config.yaml
d_model: 512
n_kv_head: 4
activation: "gelu"
norm: "layernorm"
positions: "learned"
qk_norm: true
parallel_block: false
init_std_qkv: 0.0155
init_std_up: 0.0155
beta1: 0.93
lr_head: 0.00942
grad_clip: 0.5
warmup_steps: 0
final_lr_fraction: 0.0
steps: 13291
MLP neurons of a small language model. Each row is named by its layer, matrix (up: input weights) and neuron, and shows model dimensions 16-143. Each number is 128 + 24 x the weight over its row's rms, rounded and kept within 0 to 255. Numbers have three digits each.
A block is one neuron, or neurons of one layer that tend to fire together. After each block is what it responds to, as a language model described it from the Wikipedia text at the highest values.

L2.up1591:114183091145117139111118152103132127105124119097165082145110094111125135135099110113143098126123140152160125102112139083126143130135150131078101103106118134135157112140123103122110129158133148147140084129155126164132097141147118147140183115143154192121148142149129139154135125101150111147119180135126112137142142137134128161083109119089155205130140123161160135137108149121138142120135
Description: Pre-verb slot in biographies. Words just before a main verb in biographical or historical prose: subject pronouns, auxiliaries, time adverbs and who, e.g. he, has, previously, since, once.

L5.up128:112119130137130115064143137130094126114094147136097150137102135118122115144135147100136136160130145185098161107124138105119167124162139136103136147107135147149141100138136124095119138136143104139114119136139141129171113100141093140114121101130163147131128137103120143054132142174109150106123138166163099152141154107152168176090135135139124154125147132152160152140166100128119087113114
L5.up204:164082125146116147137137169121103118119144106124119094114134156152111144107134129084114123109079174098140107184127139156115147111113135151116187111103146164122079124091147128106147146103132148117145126135137160106130168132128114150096111166161144168106158085111144096118146140129108122122122148144133164113176106096124138142136130167094131165119165135136133131112132128090115141121094
L5.up283:088086126131139128181090108115121102097119145121147123112169096120127137127085136078108130097119127094107105118096093178123125124111155135121140130102114134104092144092121141105169195145136157119124111161124112124163184134114113144142136159121149117136122111054122125137118172101144161123189114107139166125177098128137134139118099136144142159120127086096148139093081151112150152119142
L5.up437:108136132143138101131154140086166138133094135140129159155161094122128123151189130107084130100134144095148096104136127116111125134167151157115106122142148155125134160127126180090164101128136164115128114103146095154160102103129128118152077070124153112145123091112164127136130089129176089088133111155102171171116120151113136094097091111123136133108094107104137176123107135116141130179107
L5.up472:118175068110159160176134137117085137135133117116077159126154106090109080126160104125077119162115102122114109128117114092112162111112136161124131146106094131140136117118148124144118158162144121182113103154142154115141116096134121144125114148136165132142096161112172100115137094128063141153128111124162131082186090089154081133080109148096126123106168123155142106123157172114153132168101
L5.up499:062148136120150140149132121148159128150080113080117126143137171115157135127110159146108158153134117099102141101102137143107104118161116188122115143101092116151116114111132155141108123123138129116152124126136119156148154087107101146143091098157094161142129158136162142142172138108101152151095121131144145113135141140137155170112129083085139143083120161116137169104125111094116127155118
L5.up536:136140094098177096128162140064085158123103142087118093134146136114110142158130090098079145127138149132143100112166109124146099092101156167120151150125116149105112131106103142123144126154147104092137100162142122091120093126181104074095124136113154142148145083182144117157124094127153138105115115151147134134153130121152133114115152128222150156120143140153104150171120134095102144137121
L5.up572:100097140125131130149117127088127095107177079138128123144149150116130137109099149158111134166112183132133144153105116120149116083137136161148106125126115129110150144069118131130125084106123140110145096137177176145141107123133141139095154162124121121105141118129113119130194108167139147145139144119169095177123101146103201143112105142123119101118105138132149084133144120146194147153156
L5.up597:126154127091147097143116125147156116084184137120105100180150139174127106141125153113116149159140133133084110150148115139169149132135123151121136131108086113118127112078131155108083113097152199144125150090129066132125149073117114157156159127131167135170156127160105143114153088119143134102130138129130134124114126157144130117115150127127104122114105125130094131115110121135117118113154
L5.up915:135122073138091162135120144125093103125125146115098152160124137120140121130120122140085132143131132106191157146136123171116114106123138132069135137149116127075126146131146136146133119105165133118178128138170136132130132114132122145088158096141153105150102099154104127105112115158113152145099163119149080133075151146101135144130161129114133172152146125144142161092126161125134146108124
L5.up1028:098139144119096098132144132163123175135135136110150090146111077153158136150096097142119118124110088142165145113100113112148110111129142116113119088112092128117080125123100087091117107116142130103166103120135152106191156111135132136183122131110162145164134107189148080149132126152109120127136157113146128089085121120133148140106156131090127130148160056128120106128124125158100124151113
L5.up1053:111179135146147161116133173123118127102093130173183173142139131148115107128103148080123160143123115124126111149128105163084116153098113199106105125111069166174157117152149122137112151114133121104140162119128146137140097144139129102140142094117157135082147106128181113133159141093103116113120092149134152113085094110143121133143125146148138161115118088160162175128081123124125120110119
L5.up1521:144133151073089138135130096150122142126129128104141119140122106129129112152157159128094093125167112110100087089140120113128122113079139133111126142112104121111117122158164115121120129098118116116106133143150151143124097124090132131117136125104122160159137094149094171092164083156067147105106106078113087167149140108144166113136130149116100130102113147140107147127106128101147136119160
L5.up1837:093144119090133121118114113137170105122096121080160110151127108159118141128103104133136091141129103139123150090102138096098115092116167126113121098100115149125157096107122145153123098107160139138133108113139126108132095125130146131132167106118104162113108109169123095179138110143130076138090155056137112141166149161146162105115118133108148123123152133138148146099145077136119137143175
L5.up1969:133124093149102134117157110118127142093134138176135110131170142123134092180146116156142138158097137122072064133146162121129129089169107164139110138122129114135148117158088133109134133124132167147129119145120104172125113148118176131128134119163087121137117132102171159110118156185123160101103134134114135092105152110133122126123135107142146121120100148118128143103121150116103147138116
L5.up2001:151128075132150106139170124117129110097070108147143140151134141104115086149111160126099122150118162120065090123138134167144151112126149131128105134134139073099126146126131113117073146091136159175171118120175110158124123102114133136159125115131136129185117114136085145140091123126126138136140144168127067155110167144127134132123117107084146156134146151148117120133120117159162126080138
Description: Section heading closers. Closing equals signs (==, ===, ====) ending wiki section headings such as "== History ==", "==Club career==" and "===2002===", plus occasional colons, pipes and apostrophes.

L5.up115:122143124119137115139127115170122121127119148091158092165114143136127121145127097110114143154128153100115121121097105155121122064127123121146118107119139116111134152149115168119158149170155115092121138118122151141140164165102179151095130103129140132131169126147117149102141140148159117148121160102129170162157170112107160117115117113175112131093162133096138130053121137103113133127128
L5.up334:177132094150119127107116106112141147098178111110116147118165124135108127135148120099145106114120144126122139175137115107137152126098150117123119124127119122118115120204157156136123171156103106116164102117143138132107098129120147123112082118163135115134149116111149121114129143130110114147165094103084145143112121151165142151149149157129143107118122158103154131120131111090131138112154
L5.up378:135134093145142086117117118157154098099121131130113139168118138087134143181100144103132144129112119078114134130092107145119104129107118128107133128123141124147127151125137101121128168129097107138133106110130149129110105133138101160165137146142148134151148144149150137144128114141118117115182136129091114102153130131129130121133128118128104123113172120095125108087099128149122103106086
L5.up858:123156101146138120137110096159134143143143163137138153103108136129158130157112091134121116151103171138116154130139125101179127153071161104105134104089128149129149127108115152110121110157173157110096146129143162135137187126118161131124151100176141082130113088118130158167138128156138142137158137110131134073147129133148142157142091126117119129114155126144118130098125136062132107088129
L5.up1052:150112146113100125064131088095113168120153156128095113104159112128128168125100149087137143110121122099115111116141161164114131123075102091122135122094118151123151086146119140126159128129111122150130133099150110132160144092127137141115128133193114124133130122102168132115131103104150162138139110132126105143130100120140152129105128135119099135115136179114145157088144132159138144086123
L5.up1299:095155095149114116130133117105155110143107140116163170107145123142126124161100110155106127152118128100119129103120139164095109132125130147125165105132106140134129150144125126145133121149097127080083120171112166095114145108131117139128106115123086127078169137129115126136130161092113146147110138112099141106102131141150167141114124113154071110140139150146132139124070157091094097096151
L5.up1309:110129159128157116140126155106132107152164151145105135139102129143124124156194132154152080165107082146144155081127086128118114127129104161105137116113097124144124106126156115129137176133114143132122123176108121094140137146133183120116123134118133126102151112100166075104114173121147131117115151133118159100134159101114096128118125122132150120136114125145161144128122149165112120108115
L5.up1312:130142119147135119130119095109103130145103150070105095169154083096150145168170123097134144135137169121137159112115158196143166136116106148117109130110120149109142142138119117150103123099108106134130120154147116127143120117170126128124110138128168132142153127155147116096113127144187126110080131111130112119135135098103143102127173168129115133100103173150156093148133141124093128127139
L5.up1451:129097092102107138136152051146111164115159127123123130102092114176099175097107127119140148125129130144130140134156120128132161165158121170137126115120093135154162168154148110143170142118154154149171121120136118129118101091141151183151100102135149092120150067119118161076147135123117099105115151104106100144147126135121150118167115114115127141146121174108102096159122109140146085134145
L5.up1627:123103125109165112181129116166161151144164115175162120156141114102153102164131154100094125118141149129135141126122103143142122109116118101150118069105143096123162167136132186121088124108145117131112142098145167121109169132113107130123142135160130128117115134115109099115138088144154122176122123080141135126147162124146142123107139114151108120104159131094115142090146102093122092112106
L5.up1650:115127131160145078127118140129126142126124116133124116118129148105156105106105122128092102173070131127162114149141117111083123137122137125115118102076094146181126120133144119112199155129099131077102123128101143137143116115137140146084149130133121115139196133143130136070136136133118127117128076124050157113135159157161171125075102116116140151116145150158103127136099121117142122139105
L5.up1652:136151124114140123118137121128147148104139129109106133137122139149151122152141105074130114123118105136153128098151135136116134138138136110099145128128130161106133153126134179121143151095134133127141145113132089122148117091150123140119107118152131089119121087062135105157088097123069150124160128115156088116165123073148147149129108132140134159108102140129103136118137100113153161118165
L5.up1749:121156133114133134107134148149121129121118155131138131171095077099192168151110130098114097099130145129138145122150145122141122108133153116145185108186135145094147176135148145141155108106143145136109088132127110095131170142164129075138114136092120128141093129138130105122099132145121164109082144127135111108135119138139156138119084120158134167104120132116085118116144085125117093128143
L5.up1777:140104057148122118087123112161138146148116129138149135113098136129100141175125150082136154132138169122080131146106130127140123148116104148105152083134132187145108125149111161109150135128109090132134103122127117102123138112121149130130158088205138112137129097140127090118171116110131138126087109096081137129123164128151155095149093119162134147099112163116096133121087139172150160101147
L5.up1878:167104130101136138122134171156152120134068116153134115150165146144113146120102136128139095154141172116174153128128095173133100128122150122137143119114108109187117129169142146141118134130133140065152132091117126104144163150163121083088135138179145110127125124107136103192106138167143126122156134127147154121128139096143166130146125123182135093072155108104117130098102124145101104107139
L5.up2043:137082119168147069115113145138112177099131111124131122127110115150188133144128134093118088139113122132147137079116107162159103119131154138110105118135168122162100124124139156130089109133094155103149111120120161106076125123175101156139107141129114143130172132142156112121118125128083150112111137155111117152110159123134170128137142129097145120110134169156087112143118148136153155150097
Description: Prenominal modifier endings. Last token of an adjective or compound modifier placed before a noun, especially hyphenated ones like four-year, 26-year, low-income, un-used, costly.

L3.up665:109104153131103106153139146128139159151155119102157170080100154136144125087125125110140130093112111102108138142155107088087145109108139111121075153097102174105106148107071157101104113094118151128138140121117121139131107124098140131145135121146129185145124122144106151073148157149141151129094161140097170107107121157079114119125127133178130135110124121197099167085157151121144139132146
L3.up740:133126097134101133117101163112179137085124105120086132076115143134140108129145127119106073128124125135139130133123161121109118102114120114117089159157130107091089129112114119078127103112084133120120180085144154134157135114131123166119082117124129136124080150149107143176125148175140172115123176147128124118109120149126087127124137122142162155133080124109131156146128106128142147120103
L3.up1732:084155126150114102152144089153117148147139142110133141110109118117121123150103174126131146116133139170110116115176133138135118110175124109109085093127127138090156164169111089152130082094168131100137122134134132157121106163162121114141127127157135105110128144186106095132106162149112116131144132134100127155108121090142109110124118124128157130133161163157107125119127124101143136159119
L3.up2026:103138118137110152110121140129169119120145155149130135137090064147122153139141090133108056144082152100116131149107129085114113110105162075143138187105137147114107126145123152094113171124161120101112163149136143083143148141107119103117136134103134178126134144163116114116128122100076162124124156083145116120125155163165132109112144116134138100133089169121127166102131173082132149097125
Description: East Asian name syllables. Vowel-final syllable pieces inside romanized East Asian names, mostly Chinese, Korean, Japanese, right after an initial consonant, as in Sh-ang-hai, Ma-o, W-u, Je-on-nam.

L2.up1680:141148161138147096125111166154159144122120131129107167148104130130160114140155123145121107106154153088084107186134152146118150137109174109172119162142093136152152100114155146124148139129123132146142144134120150080121149132119127152144113139134115138129136172159100158134135129143126168104157143153100143123159120083117100159171203140157122119167143127097097130106150130126141099116132
Description: Fragments inside foreign names. Short subword pieces early in rare or foreign proper names, usually right after a capital letter, as in Z-ha-o, K-ru-ševac, Hof-mu-hl; also the bi of biopic and biopsy.

L3.up330:129102140157100129149135163140124153105112105124123174149111150152151106167147134134139105180162078091115144144108141163198098146115080129156174128139145122108111126151179153091140150127154136117158100123127115125157080181117119143109147107175113178123123176172142154122121115121144104137121143144129119131106133147109119119124111148129149158076128131085141124119118117102139128112120
L3.up599:097094092129112124194131130136171157109190121100150150115138090150123130128153174145135123118117121109111122102110115156126121117128104103128167101108129101152110158125086152129113140159107121125148112124120146100124152124115127201147112085134119130115120138131141100107154156164177144129148146093153096129154116107168134139155132096125107109106117137151109106130114141145135136122134
L3.up618:176150126136167111103133128140129133118129147095151128153143096132131137143120108089112122117158151081108155113138101107166114151121078147117122110124165099102157146140140129137160121113077086099134154149183119139145104143128147133129092125123109084117119118137102135110139173120145144117097107107133145121123123119121142145178146130079123152156138172095117104140119190088121109137088
L3.up887:084112157155121153108098119125153087159145151119114119118149107156129129149144087150088189103122150092138102140145132144146107105127114137130136143082181089129091142103130136116139099116107138148134112163133103144174126118164107139115090092147145109147103121133159134113164129187129130095087125157113148127087121132141164120186149146099105110103143112167169152122105175120122150146113
Description: Wiki heading closing marks. Closing equals-sign markup (==, ===, =) ending Wikipedia section headings like ==Schedule==, ==Early life==, ===Texas Rangers===, just before the line break.

L5.up109:098123092108134066123138131112143117164119122108125080069116136112143165080159083168117160151099175164089149139131129083130148089113134137085166130121129129120141122120129123177160194151142139146102111155140102114076095100097103115119163155105125142076084130149134163130136160158138119116153146160129146166121136108171130118095175123110150121103112136085144097146149141118104163133169
L5.up163:118057123134149103125141140119152111102105132129128093097123098162136163119127107108168131084100127149172089164131144113134144153126145115130116134142111140104106141132126189133156110143143142137126166146111142109114137090118109094141091148150154153158103135101129151099084131153162105149097112140151106121121122127148117113120132098120146131123119138102137128150107189139130130113130
L5.up203:111165139114162143130154156151104138161104102092103101096111132100125237142096120111100111118123135115153128093126144130146115110153127105071111120178093153161096135110147146091113148102086142092115110170131131167140176151154143124159172131089106115139117145199124127140129121148160118106142190118103139116180101081133073132107124109141103141124140105157104140118142138098083110158125
L5.up357:165163169118123125109140146075094142162106154110123128125105120158147164121098135090107152124113099139137135121147126107100157133156132129145086167137114097120087130134123090153150100175149120112100148132139091166099125078154146118118106166108154143087107138152160117134132125110122142159147159177101119154136141137165106172128145115127102136151122142145148155121175178112173126141108
L5.up364:186108094118153087104109088135165116190110129135114118178132137118154183138141137141163171112121132117129118172144111158157149110123126136136113152144156125140076135151130107109120117145182139103106087175105146118068117124140138120113116096165090143128116151111163130165140154140144139180118163100134128100109117125123098087136108100135151116142111141132113113121135156108125129134116
L5.up396:128122113101156099116152134098079150152168126116171108147145171100179097100130096168112133097120110119119139119139082088173141112103091147146124136139124096065111175137152152144122084123122099088117133174149160143117147129107182091138134141127114128132080150124140138118135145103133083147147175123117125115151120121131102119113118089123142105145124127133163171144148165167169145146131
L5.up620:120138162138127144118134149123135159108094111072110068115134099123161137134129134130103147104152138134178114144110115141154132165085120152148119085158150144154108125174129128168088134133125157138159131144092145188108089122110147149065126117124130107139103172137138111080114160135151162094125114118148133103107054098142139104121113133096134123129092163172147114135142146115156088101130
L5.up647:138122109155132092078140099136118171127153129127124125135137115151098142145141112083121141114170106123079142127101152120125164145121158134166105104137130149118154121139118154119085153118157170088138140141081105112100138102133157117094151123158092151155158143141110196139116150119151193166120132151124120121102127119160124083145147115124123127114124143136148125170129143129138101090160
L5.up734:123112074114131123095129140127148135151135146101128129074093149114141121102127128162128144110099143139089133169158153090089149127106107131188143090123120162141136142116143129148097092164114189100121151110134130095086109138117118175161142159134144122129132128150146137088136173117125123143138133073101104156093068123126125123127150121123128108148094128136133140100166152133135129125141
L5.up748:137142131142104076123139112090136088169146137106155155137136087133138162144172112101124154157108125131166101157162179105156157139134109088121132082120114138112129156133146138101084147164110134120114176139125135092065138142114104086121093142121098141124078081130095094099117133113147168150136136128145164135110129136150102175144087144101145100158137132146153142127108138105140173149136
L5.up826:120098109111144154143134131134111177157125148149135117123147137153108129143179152121147119092080119086095113117076192133131091136092160159124147126109117117111096143156128097153111096138099098126183077122171185122100148115088136120124070103095114143143111122106129088100122151142137098109093125141114125137118044159124105126115100092087149108142131139173152124125187100130145131107148
L5.up1199:134117120115171104114108147100136149146142127139082136142141110103095109111130143104154099108132127145147138154163130123102144145104069173160117125184136115166149130122139143093123176142159074088099158141083120096140129162148142122094112137124093145159120163102158153139119139139159091107125162102163116107107123104142164145144082140069101082148143070093108117127144150111200130172183
L5.up1314:145135106120115113096141129153131164163115159120126081152166113125120108153151129119095122150085175154112123149104134096110138084140088129116115095141109126167149126122109171091157107096169156135154128103134144142120167090102112121105139131149147122142120111142120117119130128165164134166136128109120147160097115128127118140131144133154084091108112206187143173115112145155153138106126
L5.up1518:117124097094140123136104120149110147117101135105107124132078102129125174081111158146158185112106106108134100141090124133143107144139120140118129089133113082150081105137138146095143110129158120145140154124145165137111106160134106116070118072163152104136115110097172120153073123101113149154157153097113128123125137095168087112078128104173101136148114152111138110127178120129141150095128
L5.up1676:125144128124131140122125142131127113127157119094132155141129127109159119142120130156129151159112108114146136130111077114133106112199123115141169125131098113108112133145111128140097124130093103116107151148110141196146062141115138172134134139130142165131106109155154112104118141136165138158145169108121152168171085089136133080136089138139139133089132162126137108105115100146148107077126
L5.up2032:126153102143104104124161142079127175096134136106126159148158163101144132127142094183096155131154125164129130097154109105157118170140167118139138121135141157126151124148125108129129139131140136137151150160145158112163094088101147147112169128107149134090143097141126132120125131154095108115134117103140128141104111096141106121103142110083155140125115159128169133138157170141144134136093
Description: Auxiliaries before main verbs. Auxiliaries, adverbs and first verb tokens right after a subject, opening the verb phrase, such as had, has, have, also, never, did, will.

L2.up210:089122103120132131124103134154158129126145130119106118140147085097120159127144125111132147172115157101134133194143057104166103137156121129107117110090150144104115125148169134144146113097111094120150146136129134123155056132135149130142140121136114133105117123086143142120107165128117136125100096123171143138050133101102129142183113149140178124109158146152124116152095143137132135106123
Description: Wiki section-heading closers. Closing ==, ===, or ==== that ends a Wikipedia section heading, e.g. ==History==, ===Mottos===; also the is/was after an article's opening subject.

L2.up227:115111115142144106154159152115153178145135151126111134164171146131081108141115149133137117114109129110093136131135163155162110138111067141153132126153145108100143114170153149126138161152092129089138149140129184124088120172166095154153153135126122136097147090108106114126140137166152141134094115112128127130139128080076183116111083133145166155091138122117151144099102118128132121061148
Description: Second half of compounds. The word or number right after a hyphen, en dash or decimal point that completes a compound or range, e.g. long-term, three-year, 1988–89, 97.60.

L3.up1242:143156122114119148112081142119122111101164112153135170116116152175144123138130129099125110136121150139141143140192145121126112142116097088155134123155120130093111159087161149105084158150154096096139096102106069141142168131166143201113139140143162076088128108123114111140192131167145155114148153139126145123108155095072133119087137088075119180143152120098134164156128109115154112121123
L3.up1705:138090119132167070133116148179142173126101115130148106145128151130135132126131111125103108152172143115112143121147093126104151132129125103144106109110143154174131159119137122108142119129150095124140116094105115130121157155127155088106131092184127111129127121121111128130132044132156162147137117104112164143167119108139136137128118126164146150094142111114126095132119107071107161108123
L3.up1728:124104136145137144158106109114134173129126149108166156159178153154111121163147181124131131160119166103097140131177115142121118143114169129152168095133111116163108131137164120138149167108098144123133112099202149108118157112099122155066162111156141090086168138138146139161128152133143181152116130106144144102143111121096148168150158147098155137091141093113140135164096108093116094129143
L3.up1907:137109130102173116102134157161121180140144103171118118132156142137143113130101133144140092159137140108153118150144110098100171104147137119146161075103103134161152179122119105129151129129125119096134123086173128110110129124108149171098135100174117122108138141108133122096159142110140141135149130127122120128144139126104192118144141164168140130096117142068158132119094094096166135114095
Description: Prenominal modifier endings. Final piece of a modifier before its noun, often after "the" or a hyphen, e.g. newly completed, short-lived, first season, 2022 season.